Weights of a small GPT-style language model, trained from scratch on English Wikipedia: MLP 896 SiLU.
MLP neurons of a small language model. Each row is named by its layer, matrix (up: input weights) and neuron, and shows model dimensions 32-159. Each number is 200 + 40 x the weight over its row's rms, rounded and kept within 0 to 999.
After each neuron's rows, "fires on" lists the tokens most often at its 100 highest values on Wikipedia text that the model never trained on. A number after a token or word is its count.

L2.up715,141,232,183,185,209,231,227,129,158,174,225,247,186,200,157,212,218,237,279,129,182,202,318,204,147,239,157,170,249,225,199,172,214,126,189,249,175,215,254,192,246,257,111,201,187,231,221,239,214,254,233,203,289,193,153,179,180,211,243,268,242,197,206,187,226,218,233,234,232,207,270,184,180,229,233,260,237,190,160,145,241,236,201,182,283,180,213,157,176,199,194,217,186,197,220,214,160,127,188,184,192,286,187,264,172,165,197,183,183,155,215,232,273,220,123,207,177,233,229,182,243,192,273,197,201,243,200,274
fires on: "fter" 15, "ame" 14, " of" 9, "ward" 9, "ing" 9, " |" 8

L4.up671,230,234,66,308,147,240,244,170,181,245,219,229,174,168,208,172,197,237,260,209,241,195,201,180,170,185,155,185,168,210,209,189,189,249,259,234,208,212,171,239,207,214,208,201,209,195,143,146,199,239,248,203,261,201,139,164,203,239,188,197,272,201,200,245,230,231,234,166,203,205,230,196,220,189,192,174,216,194,203,260,161,242,212,199,250,174,274,218,213,239,226,191,187,199,238,167,185,167,160,169,183,207,157,165,166,153,195,236,165,210,255,102,221,176,253,153,159,187,268,204,214,235,226,206,248,194,164,157
fires on: "c" 21, "ar" 16, "ant" 7, "an" 5, "r" 5, "k" 5

L9.up175,207,229,283,162,154,204,227,226,228,174,102,202,188,171,165,232,206,182,124,231,197,206,208,146,210,168,155,199,177,222,246,195,237,185,250,220,277,153,172,250,214,217,270,264,209,188,194,175,125,284,191,234,257,186,97,170,266,171,189,149,173,234,151,242,243,177,198,222,238,272,153,92,207,145,244,168,171,138,227,156,218,194,188,229,216,238,241,183,222,280,192,201,177,180,223,170,176,237,305,211,221,182,212,182,155,187,274,175,234,246,168,175,180,253,283,146,182,212,175,207,183,171,176,200,225,139,294,153
fires on: "C" 13, " C" 12, "ide" 9, "p" 6, "5" 5, "id" 5

L2.up264,146,194,164,228,195,154,236,144,219,132,203,214,195,166,141,245,160,183,144,196,187,245,235,161,164,204,204,225,182,179,214,188,232,203,227,243,151,205,196,213,258,219,218,134,209,234,196,204,178,188,247,189,206,192,193,226,183,190,142,227,274,186,176,159,165,171,220,201,230,244,229,227,143,214,196,146,263,187,132,228,161,227,228,194,257,175,263,215,203,197,193,180,172,232,151,261,129,240,259,157,176,220,298,251,239,261,268,130,172,132,141,132,182,172,176,247,158,178,176,202,211,175,310,196,196,232,204,241
fires on: "19" 47, "20" 14, "18" 7, " " 7, "9" 4

L9.up892,132,189,265,260,172,187,214,263,199,152,164,238,208,89,219,212,165,194,226,150,154,219,271,225,125,217,180,154,222,236,187,227,216,226,164,202,208,216,130,124,211,237,215,214,227,247,215,164,220,224,163,230,175,216,231,264,164,172,239,274,139,232,195,198,129,185,242,220,216,238,136,266,234,162,182,195,223,212,242,136,233,235,163,213,267,141,192,222,145,245,181,207,210,181,189,251,86,159,294,183,272,232,211,182,178,170,214,231,206,247,151,123,211,268,138,250,199,167,154,177,124,252,208,202,206,242,154,171
fires on: "en" 16, "oc" 10, "d" 9, "is" 9, "." 8

L6.up498,149,215,181,169,241,207,195,98,162,175,116,193,217,154,232,83,215,190,280,218,210,118,308,224,148,213,171,214,248,156,207,203,189,191,189,250,158,217,190,169,208,246,201,237,164,202,207,188,213,155,214,176,219,257,126,152,205,209,170,197,214,229,169,233,260,171,237,145,251,240,237,205,225,249,79,194,269,218,170,184,260,175,211,217,265,233,234,164,130,221,221,173,226,234,189,153,147,260,193,206,206,233,172,239,135,204,265,162,197,233,205,207,194,247,196,188,213,223,170,222,232,193,275,217,205,285,193,216
fires on: " of" 52, "-" 9, "ward" 8, "==" 7, "c" 6, "s" 4

L4.up512,196,153,159,234,268,175,275,213,290,128,168,186,185,140,161,165,190,269,197,230,145,179,162,262,176,213,170,166,206,177,189,247,153,222,231,193,229,218,200,198,209,245,182,150,180,246,143,237,151,184,228,160,176,228,264,186,208,220,198,232,224,151,196,259,212,113,273,250,244,167,181,183,183,312,137,161,219,185,180,259,236,204,197,131,167,183,186,176,242,137,246,200,202,267,168,172,248,183,195,237,131,211,148,161,206,224,244,190,206,240,170,157,208,224,248,173,243,164,228,189,143,141,220,195,159,215,187,220
fires on: "ivers" 26, "ent" 16, " and" 15, "," 9, "s" 8, "ed" 7

L2.up85,150,234,158,178,139,153,202,151,179,204,175,219,203,143,148,276,157,171,177,164,125,218,226,226,134,202,138,169,238,246,137,184,201,212,214,166,232,265,216,183,162,221,212,225,205,257,137,294,202,232,280,199,189,213,153,153,231,244,210,251,248,261,207,177,205,215,161,154,214,213,245,259,215,283,154,200,220,205,167,190,180,260,200,213,291,165,223,163,200,149,136,166,197,138,163,213,167,245,177,153,134,220,255,190,181,189,208,142,163,149,173,110,269,267,182,193,182,174,178,202,237,259,193,216,169,138,192,229
fires on: " =\n\n" 38, "\n\n" 21, " is" 19, " was" 10, "\n" 5, " |\n" 5

L6.up731,136,196,175,224,176,163,233,191,171,169,214,278,167,198,201,240,164,215,220,245,194,219,274,261,179,282,234,117,203,204,218,152,180,242,212,150,161,223,251,236,190,188,195,183,212,199,111,162,152,265,195,205,253,201,159,147,178,181,161,233,306,251,192,219,243,265,219,208,181,211,252,239,176,295,152,189,251,176,177,158,201,168,246,186,208,212,211,224,205,232,203,239,218,190,166,177,192,188,172,102,173,218,201,221,202,261,181,216,199,156,216,192,235,143,192,168,241,185,176,176,248,194,149,151,281,127,238,269
fires on: "id" 22, "is" 21, "ar" 19, "os" 4, "ut" 4, "ip" 4

L5.up27,185,230,226,209,191,205,164,166,235,209,81,147,149,145,88,201,209,191,110,255,180,200,178,214,212,209,142,263,236,250,274,188,296,198,283,158,200,218,226,154,313,266,205,185,155,225,201,250,220,220,247,207,249,205,180,212,225,152,280,288,214,262,124,219,116,154,217,173,196,215,217,157,156,217,221,213,182,190,194,190,172,230,196,212,150,220,255,221,223,153,219,163,176,132,214,197,203,213,177,192,265,231,185,195,197,173,232,141,154,221,167,235,187,224,171,172,200,167,139,200,142,188,257,212,143,209,196,186
fires on: "v" 25, "n" 19, "h" 13, "er" 6, "al" 5, "il" 4

L2.up266,159,197,145,168,236,251,251,203,235,227,198,156,272,212,204,159,120,118,184,159,177,203,171,251,166,186,197,170,185,221,168,252,188,144,232,206,117,113,214,211,186,196,258,204,183,165,149,189,213,180,202,282,227,165,158,172,211,225,237,187,257,228,207,255,232,179,264,86,274,258,290,222,190,186,190,160,261,167,253,191,199,173,192,216,273,159,263,239,223,161,218,218,141,240,225,214,203,231,196,166,202,271,171,83,235,224,240,208,238,169,139,210,232,185,203,251,178,235,245,201,278,159,202,209,227,127,188,191
fires on: "od" 34, " /" 27, "ent" 9, "amp" 7, "ast" 6, "|---|---" 5

L9.up254,155,204,147,241,199,194,225,181,182,180,247,240,143,139,245,237,226,232,211,158,187,195,239,195,128,184,230,259,208,216,235,256,167,195,182,242,207,182,138,226,283,261,211,166,229,216,242,213,193,262,216,167,238,199,224,185,145,175,168,230,212,244,211,214,213,143,267,257,191,217,239,170,221,199,170,201,226,148,185,291,99,146,211,166,258,167,215,229,151,251,234,210,174,233,170,180,188,210,161,239,182,207,224,209,111,258,290,154,213,150,232,98,194,155,189,229,245,191,211,144,227,167,294,148,240,172,177,237
fires on: " St" 30, " " 15, "if" 8, "st" 8, "19" 6, " st" 5

L4.up320,151,205,213,202,233,261,206,128,204,144,227,139,253,248,204,300,166,190,179,203,105,267,230,155,93,161,165,196,233,191,265,176,157,225,294,155,129,231,191,153,190,272,182,196,180,270,164,206,209,197,246,166,206,227,222,225,229,199,183,187,247,225,174,181,258,169,258,216,205,195,224,225,232,304,160,199,178,211,199,123,200,223,263,219,163,150,224,258,216,227,149,192,232,247,181,190,195,168,158,183,239,201,222,222,238,210,256,237,106,160,163,135,199,234,249,193,201,165,204,211,126,145,244,210,184,208,172,234
fires on: "en" 18, "ly" 15, "ing" 12, "is" 12, "y" 11

L6.up474,150,155,270,180,214,218,260,193,271,186,227,171,207,171,160,191,171,189,225,184,192,166,211,228,179,214,238,193,192,166,222,168,254,202,208,66,188,211,219,242,121,180,242,248,179,180,198,176,169,192,224,98,213,201,181,205,246,180,181,224,146,197,235,238,187,208,162,151,262,214,185,220,193,206,214,166,187,216,167,208,253,189,225,259,167,191,179,241,233,221,257,234,223,188,248,177,169,150,173,251,187,231,266,183,233,178,211,179,172,196,196,181,230,173,143,205,194,98,224,228,213,147,130,229,184,203,198,222
fires on: " O" 34, "h" 19, "rom" 18, "O" 9, "ou" 8, " Th" 6

L5.up104,103,234,207,149,228,261,225,209,235,176,197,167,169,245,133,222,147,265,127,180,232,172,197,193,165,193,186,240,198,244,160,180,201,202,168,183,201,244,236,251,159,256,231,222,209,253,273,244,223,174,215,224,209,198,180,198,189,191,189,298,244,227,185,243,188,207,251,156,157,176,140,146,205,239,249,236,78,198,118,242,95,237,203,189,251,166,228,190,235,171,184,205,217,176,101,141,188,176,136,232,199,315,258,202,169,210,240,180,200,214,230,253,208,275,170,224,202,239,210,208,192,169,196,219,227,215,169,218
fires on: "or" 29, "it" 10, "st" 9, " and" 8, " or" 6, "and" 6

L4.up401,232,136,181,252,190,131,221,197,193,179,130,189,147,183,185,281,187,259,224,205,187,166,162,190,177,161,235,191,220,241,183,193,263,222,218,177,181,206,167,160,205,208,192,202,188,270,171,167,221,162,177,260,273,267,190,213,194,169,160,176,172,216,166,186,109,200,249,137,187,239,228,161,254,195,236,238,201,232,179,251,270,228,160,211,296,178,181,180,128,181,152,255,228,193,233,214,202,213,241,155,184,213,194,223,223,202,236,122,191,223,186,234,179,193,158,241,296,154,188,189,223,182,164,178,271,205,201,228
fires on: " p" 30, " com" 15, "le" 12, "s" 12, " v" 7

L5.up68,117,240,211,161,247,151,321,206,270,152,152,196,142,157,168,198,183,210,211,185,103,179,202,172,147,185,176,157,190,271,179,155,289,245,210,187,128,225,144,102,251,188,209,233,203,210,143,127,196,205,151,184,276,245,209,231,233,161,224,190,212,209,174,262,185,170,215,202,167,195,187,225,133,228,219,215,177,148,176,257,277,152,202,186,218,229,166,144,167,187,140,195,290,188,203,300,184,209,248,175,244,183,224,163,199,208,227,182,190,188,196,216,204,236,192,270,254,201,129,230,230,237,171,261,142,268,242,284
fires on: "s" 21, "in" 9, "i" 9, " v" 8, "on" 7, "," 7

L4.up164,176,233,174,199,226,260,264,224,241,180,204,184,203,205,237,151,161,155,273,161,190,207,242,230,250,189,188,58,173,213,224,187,129,259,171,190,206,173,202,206,164,251,171,276,246,194,198,185,108,234,249,199,234,254,205,176,201,222,171,181,225,152,255,244,217,125,254,181,215,237,326,232,176,196,185,153,236,184,252,188,200,180,171,144,195,260,225,284,174,214,115,227,184,239,185,155,154,126,183,236,224,242,247,186,257,184,185,177,193,189,168,193,213,175,164,165,165,214,188,227,209,183,178,229,244,127,229,255
fires on: "ent" 19, "on" 19, " and" 14, " /" 13, "ia" 7

L8.up729,173,214,211,219,161,168,187,221,258,195,261,203,188,205,221,249,140,174,177,190,157,211,248,205,190,276,219,252,172,189,154,178,174,192,201,227,180,204,162,142,223,214,226,212,196,186,238,163,156,125,201,192,257,206,166,124,260,259,190,238,218,163,227,155,228,195,227,163,167,276,111,163,169,201,180,203,230,236,203,189,246,174,203,249,239,267,185,213,215,171,149,159,247,249,196,258,216,125,234,170,160,300,198,193,245,251,214,164,218,270,188,181,223,249,266,238,118,118,181,259,204,189,256,172,141,187,193,147
fires on: "c" 23, "b" 17, "8" 10, " " 10, "i" 7, "il" 6

L6.up628,251,256,96,212,168,211,190,182,261,177,186,258,246,199,141,222,131,244,180,187,227,239,166,196,161,169,223,205,268,275,247,213,212,213,154,163,206,188,218,237,246,180,164,205,158,312,135,177,200,184,196,198,216,236,261,210,247,273,242,224,215,150,138,204,152,129,208,197,168,293,173,134,226,307,146,189,154,146,206,216,208,243,210,250,154,162,213,218,212,140,191,203,241,197,197,184,241,155,204,241,214,232,221,135,187,253,246,169,151,186,150,119,188,242,229,136,217,204,167,178,212,171,191,215,201,224,184,201
fires on: "el" 44, "h" 12, "|---|---" 9, "st" 8, "m" 7, "s" 4

L5.up268,231,192,201,164,198,268,246,189,202,195,179,247,155,118,192,178,191,156,191,192,136,238,244,172,160,216,204,101,233,302,208,240,204,194,110,149,220,191,166,144,228,217,260,137,206,314,152,127,229,199,197,205,267,255,207,208,215,187,248,188,242,169,173,223,180,207,152,172,196,235,247,224,223,231,164,235,194,170,255,109,267,229,166,221,188,188,277,193,166,207,183,177,228,124,171,273,171,123,212,127,229,217,198,186,174,135,151,211,219,212,274,231,216,303,235,210,250,183,159,194,145,188,193,212,178,295,169,187
fires on: "s" 28, " of" 18, "er" 17, "em" 15, "en" 7, "oc" 7

L5.up504,240,190,91,237,187,195,165,254,167,167,208,168,158,273,163,190,238,176,264,221,188,262,187,144,181,241,193,214,183,239,195,154,174,283,241,231,117,138,192,209,199,199,194,191,152,281,154,184,209,263,223,203,199,184,163,141,190,259,178,267,225,161,206,213,196,238,225,197,204,189,165,160,170,283,306,166,211,145,254,258,165,270,238,217,216,215,266,132,204,266,245,151,253,152,279,187,254,177,173,212,196,243,221,180,209,202,164,199,231,160,164,134,229,205,145,197,232,196,206,203,141,188,156,170,220,198,243,214
fires on: "s" 14, " not" 12, "a" 10, "ar" 10, "an" 9, "ard" 9

L5.up276,196,191,175,277,183,221,213,197,310,152,125,221,157,168,186,160,147,222,178,137,179,170,219,176,140,125,223,246,288,237,287,200,256,219,222,185,170,236,218,210,215,174,157,198,236,232,193,177,227,308,239,161,267,217,236,185,309,171,192,182,239,190,176,174,227,127,228,220,257,195,162,185,163,200,268,135,218,236,171,187,222,178,251,211,290,237,193,225,165,274,153,193,238,233,239,143,223,181,149,188,233,214,199,130,157,214,174,100,225,239,170,151,220,232,180,178,224,192,141,190,204,184,153,220,180,171,205,224
fires on: "ra" 21, "c" 20, "p" 12, "id" 10, "o" 9, "b" 8

L6.up186,172,206,198,210,173,287,237,178,214,179,209,214,169,230,166,199,168,208,105,167,225,189,277,196,153,174,233,174,225,189,210,194,204,251,233,187,238,269,228,179,199,268,183,277,243,236,197,166,175,214,183,169,277,224,144,242,225,234,199,237,228,235,120,272,157,262,220,173,192,220,195,129,160,183,226,196,235,151,103,189,176,196,171,206,212,219,291,217,192,221,222,199,238,202,192,130,193,178,206,273,122,250,207,243,174,193,219,199,196,175,165,232,274,163,189,179,213,191,242,147,237,228,172,211,272,206,194,207
fires on: "ic" 24, "ad" 8, "and" 7, "z" 6, "st" 6

L2.up622,160,244,170,143,207,208,175,167,187,167,172,204,208,162,163,257,198,188,232,240,147,187,256,294,119,161,182,155,176,246,173,223,165,231,235,202,200,285,180,200,138,163,227,217,161,204,172,232,196,190,278,202,163,269,206,203,207,202,158,211,257,261,230,154,244,163,187,188,237,213,188,247,189,269,161,123,224,229,139,208,226,205,148,201,244,243,200,205,201,223,204,172,240,278,173,237,207,235,169,152,106,226,199,150,232,256,185,161,162,190,220,196,260,240,175,208,268,159,202,243,171,262,277,191,178,158,189,256
fires on: "\n" 18, "\n\n" 17, "==\n\n" 10, " in" 8

L5.up224,133,137,205,220,223,208,293,194,193,183,135,202,290,156,188,192,182,187,226,225,220,187,236,199,138,150,194,211,265,214,320,189,307,118,189,203,212,179,194,188,249,183,172,203,219,191,223,223,188,200,186,143,153,220,193,150,217,80,184,241,212,245,233,245,169,207,202,153,206,260,136,171,236,149,246,110,127,246,214,149,184,216,264,186,281,145,171,201,271,247,179,258,228,198,179,213,110,162,178,171,248,233,254,172,113,179,303,208,178,270,152,180,198,217,218,250,232,174,181,253,162,249,241,206,197,204,187,226
fires on: "ian" 20, "ish" 17, "en" 11, "is" 7, "ig" 6, "iv" 6

L6.up391,223,225,131,240,157,129,234,169,149,187,193,271,181,204,152,205,211,179,209,139,109,210,201,207,250,173,146,209,221,161,223,176,182,208,186,193,194,222,206,168,187,184,216,192,167,206,190,216,169,269,244,256,267,219,131,201,166,246,213,211,192,187,252,210,189,160,259,220,232,205,203,170,213,228,272,227,245,208,224,243,219,160,140,145,251,247,272,216,220,173,156,157,264,273,235,218,127,145,183,215,227,227,174,201,98,144,166,172,156,165,161,242,216,164,194,165,187,186,195,200,187,179,164,256,186,278,218,195
fires on: "on" 31, " of" 19, " in" 14, "a" 9, "an" 8, "in" 4

L5.up143,266,156,215,222,172,275,183,210,153,176,250,229,196,212,257,235,125,249,217,162,216,231,189,222,178,209,291,269,246,176,257,178,213,165,181,157,211,192,255,264,207,143,235,234,182,176,200,210,235,226,131,143,225,198,210,170,208,217,200,240,181,258,205,153,215,225,229,165,189,204,218,91,175,241,175,143,185,197,201,124,225,191,221,216,180,173,275,121,147,262,246,285,205,196,186,204,198,210,176,200,162,208,244,184,179,202,279,104,133,176,210,233,247,177,183,160,188,185,223,144,170,247,168,173,275,163,215,145
fires on: "ou" 25, "ark" 18, "b" 13, "le" 7, "r" 4, "E" 4

L8.up680,192,286,202,227,241,132,179,250,218,182,136,171,170,230,267,195,204,211,159,192,171,143,257,222,173,229,151,158,182,205,188,152,144,208,203,225,142,220,234,282,156,150,153,225,198,257,151,72,135,171,177,201,216,203,203,142,223,309,227,280,227,184,227,187,175,178,250,212,253,242,238,209,172,200,193,187,119,225,181,149,151,212,179,216,254,131,216,177,120,193,201,151,185,164,195,187,206,194,196,263,133,231,205,179,212,263,219,211,227,199,217,229,303,197,170,175,203,206,294,194,195,170,198,138,257,172,233,180
fires on: "s" 26, "c" 12, "art" 10, " C" 8

L6.up490,200,195,200,188,185,174,192,152,188,215,187,220,130,182,197,102,218,211,226,213,121,106,247,224,227,211,212,326,242,182,272,170,179,152,211,237,162,216,197,192,282,198,141,238,196,168,205,152,131,182,191,152,205,204,168,254,163,166,204,217,173,232,159,192,157,209,218,179,246,275,128,180,188,209,202,286,194,198,125,216,273,115,257,254,163,225,158,223,150,234,191,190,221,151,219,164,201,247,225,205,201,236,200,244,105,175,191,70,174,228,121,213,231,249,173,194,248,183,193,231,226,181,199,265,108,172,161,166
fires on: " of" 24, " " 14, "g" 13, "c" 11, "ang" 9, "cc" 5

L6.up225,210,150,137,262,148,226,180,157,207,181,188,235,140,214,189,252,161,198,189,196,140,153,236,218,159,226,236,153,233,266,243,219,229,162,225,143,211,272,184,266,197,240,279,174,275,192,195,251,145,274,210,208,219,204,153,161,169,142,222,225,220,173,194,232,205,193,168,152,165,211,268,229,242,242,120,247,234,157,222,270,200,186,216,245,255,251,296,235,212,183,158,170,222,258,203,166,199,204,157,209,165,227,223,256,110,216,173,186,159,183,103,120,195,195,225,168,171,230,185,164,247,105,176,174,177,175,204,257
fires on: " " 27, "19" 15, "6" 10, "9" 7, "23" 4, "h" 4

L5.up819,217,210,187,247,171,251,168,193,221,178,181,166,196,167,111,201,157,225,203,248,206,231,254,235,148,155,202,255,189,243,250,202,199,231,156,231,185,266,292,229,319,194,171,194,173,247,210,201,238,207,184,190,252,217,201,196,201,209,222,250,248,210,125,192,159,141,236,136,249,179,259,223,197,246,157,185,203,165,120,220,221,229,160,283,239,210,210,198,199,135,246,180,193,197,192,198,142,100,263,252,198,191,195,238,203,287,270,177,146,169,223,259,258,241,184,218,215,155,166,203,215,135,195,189,137,177,217,178
fires on: "v" 19, "r" 12, "st" 12, "E" 10, "h" 9, "I" 7

L5.up607,164,166,195,257,213,270,216,163,199,190,196,168,135,156,182,243,222,246,186,222,148,212,203,190,148,209,182,199,167,213,212,225,150,215,242,171,137,164,179,234,265,281,142,121,179,273,192,166,205,215,190,175,235,265,224,171,165,148,212,214,184,154,238,205,228,221,245,234,205,149,247,129,128,348,181,162,151,119,262,214,137,209,220,247,207,172,190,206,230,187,230,215,212,215,169,243,193,241,170,185,144,187,195,185,207,275,223,168,134,175,221,172,147,193,188,216,201,204,232,284,147,174,197,181,177,205,231,170
fires on: "tern" 32, "ing" 18, "ed" 5

L4.up667,195,190,193,219,194,214,222,248,237,173,200,151,161,162,158,193,128,206,154,217,128,178,205,170,155,200,190,152,234,229,238,193,199,157,286,116,168,204,153,141,235,173,252,170,210,152,220,261,188,169,316,118,253,218,213,210,266,141,235,205,251,151,199,207,202,173,270,223,232,237,163,161,154,202,223,125,171,201,255,200,227,93,259,226,213,177,250,179,236,225,136,204,221,203,174,322,195,207,227,229,234,184,201,77,164,126,187,108,130,181,223,220,303,239,207,146,235,170,221,152,219,167,211,223,221,211,303,220
fires on: "iv" 33, "p" 14, "hn" 7, "a" 7, "c" 7, "en" 5

L4.up69,198,227,98,241,238,168,201,177,178,219,160,202,141,168,174,161,159,149,238,255,182,136,244,212,191,204,166,104,207,238,198,230,204,191,160,203,202,215,187,216,280,208,198,196,193,193,189,204,211,254,214,215,214,222,251,138,226,140,193,222,198,179,244,184,222,190,286,157,263,183,249,160,171,333,165,111,183,173,179,217,183,267,208,173,255,246,251,163,209,199,213,208,233,207,183,241,184,160,152,183,182,239,216,210,204,265,233,141,202,168,196,126,144,174,183,183,191,244,270,252,118,197,110,185,209,197,204,252
fires on: "orn" 39, "il" 13, "ay" 8, "ce" 8, "e" 7, "ing" 6

L9.up352,192,247,260,222,180,206,278,189,204,218,231,210,268,170,149,161,171,242,147,175,230,199,227,259,236,265,259,213,227,236,278,255,234,210,180,171,221,228,218,248,169,157,270,150,165,158,199,133,84,162,229,155,231,170,167,168,204,129,197,219,204,151,197,168,215,163,211,209,245,266,135,208,154,229,194,116,208,222,215,180,267,225,214,194,150,178,205,247,258,212,236,175,223,242,183,230,159,164,245,157,178,203,241,198,215,178,204,173,156,224,195,246,205,229,253,150,263,58,189,157,239,169,160,169,198,120,264,173
fires on: " th" 66, "e" 7, " Th" 6, "y" 5, "h" 5, " wh" 4

L9.up621,157,218,207,241,231,178,213,234,166,186,182,252,170,167,156,181,226,233,222,265,211,261,161,247,157,235,131,244,233,247,218,166,152,240,135,188,140,186,174,143,250,270,208,201,178,239,205,191,217,250,263,194,254,236,222,124,167,204,282,169,214,183,169,156,165,208,178,145,243,217,201,189,201,192,144,162,255,205,205,222,157,197,116,253,216,127,169,229,161,259,171,193,215,230,153,208,162,122,276,155,213,197,167,174,192,251,180,170,188,245,171,165,186,224,158,241,235,216,234,226,225,288,221,224,206,245,205,224
fires on: "is" 18, "19" 16, "ic" 7, "." 7, "ct" 5

L5.up208,219,157,197,230,198,172,213,153,145,167,174,224,291,137,225,158,195,214,218,224,214,195,217,232,155,256,174,214,214,245,162,178,278,215,215,223,131,241,210,202,182,196,218,260,241,169,216,219,134,240,172,210,193,160,244,129,190,272,202,226,209,197,185,238,221,134,242,155,302,205,205,220,223,220,141,230,191,245,146,231,123,155,174,188,229,233,317,180,229,173,232,250,197,209,129,179,127,203,178,194,162,242,230,156,139,293,182,159,209,173,211,238,292,162,184,185,260,170,150,265,213,168,273,137,195,154,290,233
fires on: " first" 21, "an" 14, "ond" 13, "est" 12, "et" 11, "er" 5

L4.up809,204,214,190,185,222,189,263,159,161,188,190,268,240,250,193,201,170,200,181,239,157,200,212,144,215,203,111,205,242,234,195,174,213,180,242,230,189,179,269,130,194,225,223,260,147,216,165,229,215,240,183,208,145,151,258,213,165,242,194,179,211,213,199,173,214,158,227,171,138,163,175,149,250,257,253,166,216,160,231,142,267,135,172,123,256,192,222,214,223,228,191,195,290,298,266,187,196,243,113,230,181,306,193,218,166,230,238,182,207,199,105,169,191,125,172,173,275,221,241,218,200,217,184,255,232,220,196,163
fires on: "a" 21, "on" 17, "or" 8, "se" 6, "an" 6, "al" 5

L2.up342,257,154,147,174,194,206,174,273,155,166,225,198,131,142,249,276,159,128,184,204,143,151,233,232,177,246,197,174,206,236,206,183,184,203,174,204,146,238,168,238,178,164,227,163,245,264,194,202,229,143,197,244,170,229,191,249,153,227,186,249,308,219,226,200,170,220,180,179,179,203,217,269,153,283,145,207,204,119,166,291,199,218,186,226,244,270,259,224,220,179,234,164,174,214,124,269,139,229,172,111,176,242,195,235,210,174,218,189,115,110,204,190,232,196,193,196,227,205,178,193,195,243,213,213,140,193,179,250
fires on: " |" 33, " " 14, " in" 11, "\n" 10, " is" 9, ";" 4

L9.up324,194,220,121,222,174,165,160,166,200,182,166,113,213,244,219,139,186,162,226,273,201,248,260,187,208,191,246,140,242,219,272,210,117,214,280,117,94,228,235,146,170,171,234,231,226,127,97,118,152,196,193,181,193,229,154,177,200,195,200,242,174,209,197,225,286,178,216,172,188,233,139,213,192,174,212,154,152,227,200,151,175,156,241,168,166,201,167,182,234,165,164,164,221,157,260,168,208,139,157,222,240,227,193,180,211,216,227,167,172,195,215,204,216,257,265,209,197,257,205,286,210,198,220,225,203,142,237,226
fires on: "s" 61, "es" 8, "en" 6, "ens" 5, "os" 4

L4.up97,205,133,170,246,244,187,191,203,134,155,193,226,181,196,219,182,164,266,169,234,161,209,273,229,211,170,168,216,258,312,226,187,150,195,193,177,225,270,257,204,262,200,146,226,188,152,133,184,202,227,142,198,226,166,213,265,228,200,161,260,192,195,163,248,195,159,155,179,198,183,249,169,94,189,192,95,209,159,212,162,229,210,259,244,250,142,293,105,200,193,195,266,194,238,205,220,193,216,244,181,204,201,215,190,221,209,269,227,188,209,205,237,224,222,282,185,192,217,157,160,241,185,156,149,286,187,231,216
fires on: "am" 26, "ad" 14, "E" 10, "r" 7

L5.up67,159,200,180,126,160,243,178,217,266,169,244,198,206,147,247,200,134,164,179,203,247,191,296,209,182,257,205,193,180,192,167,179,162,239,160,277,202,246,239,204,266,201,198,162,180,228,174,159,173,208,156,201,325,175,234,177,264,241,181,203,221,236,167,243,127,217,183,121,205,287,161,171,131,217,264,240,207,230,187,129,188,172,197,201,229,164,242,217,200,146,193,196,204,210,151,254,158,155,259,189,208,226,214,209,193,159,261,187,268,221,199,226,230,183,227,168,166,105,145,251,280,139,229,250,193,201,264,223
fires on: "u" 42, "ol" 17, "i" 11, "ap" 8, "c" 4

L2.up430,127,143,182,276,155,182,258,142,168,210,161,201,207,228,199,142,155,201,167,219,213,231,187,222,223,155,164,176,247,217,188,143,212,227,183,187,156,202,228,154,215,142,155,229,233,210,248,212,200,184,189,229,230,184,234,172,231,236,290,225,258,152,178,211,181,133,276,230,301,250,226,175,226,216,172,187,267,214,149,245,263,190,219,193,276,286,207,170,192,165,149,172,226,236,181,236,151,169,170,229,254,222,216,160,169,202,155,199,188,181,212,223,266,244,154,178,223,164,223,186,244,205,186,187,215,194,176,205
fires on: "et" 64, "rit" 18, "mer" 11

L4.up219,175,221,206,260,184,190,204,221,231,147,136,181,176,195,147,231,186,207,241,234,285,171,254,209,129,196,207,157,170,269,279,163,196,203,276,167,206,207,189,244,220,218,179,155,259,177,198,208,129,261,276,115,283,161,127,185,206,84,225,193,211,207,209,194,202,160,216,232,250,189,185,182,176,255,223,270,167,246,188,187,136,192,235,210,208,221,223,218,145,284,224,196,192,215,235,210,154,216,145,179,227,233,194,244,157,168,119,168,202,160,227,173,249,173,234,234,165,224,167,266,161,214,138,185,114,185,187,205
fires on: "c" 52, "i" 17, "io" 14, "o" 7

L8.up177,139,269,197,210,174,171,218,111,176,198,198,280,226,181,195,195,224,226,234,229,124,191,178,196,192,234,131,219,160,228,185,222,231,246,191,246,190,191,204,226,204,248,198,186,172,165,216,203,170,155,203,250,329,171,169,204,142,212,249,207,210,171,220,214,244,218,243,182,173,297,292,231,244,185,218,224,311,175,248,308,199,154,149,137,231,186,185,116,248,237,155,148,212,213,176,183,181,213,224,223,182,149,210,238,155,286,184,183,168,172,176,248,242,213,184,201,239,223,123,201,165,209,130,187,208,203,204,204
fires on: " of" 29, "on" 6, "a" 6, "ent" 5, "ton" 5, "S" 5

L8.up544,198,198,185,209,222,216,246,215,175,198,181,229,190,206,263,144,223,170,179,195,195,240,197,193,143,180,204,200,188,212,265,190,221,299,215,183,130,221,131,154,188,214,256,287,229,129,134,166,117,185,204,229,212,212,155,174,181,233,165,200,203,167,190,187,162,226,183,108,170,182,183,257,147,249,148,175,216,221,233,227,195,180,231,199,198,151,186,201,192,173,216,197,220,193,244,207,184,187,197,227,224,285,145,273,192,280,144,153,183,222,180,256,168,274,221,299,182,155,226,229,293,153,237,235,151,158,241,135
fires on: "en" 53, "e" 14, "em" 8, "s" 7, "es" 5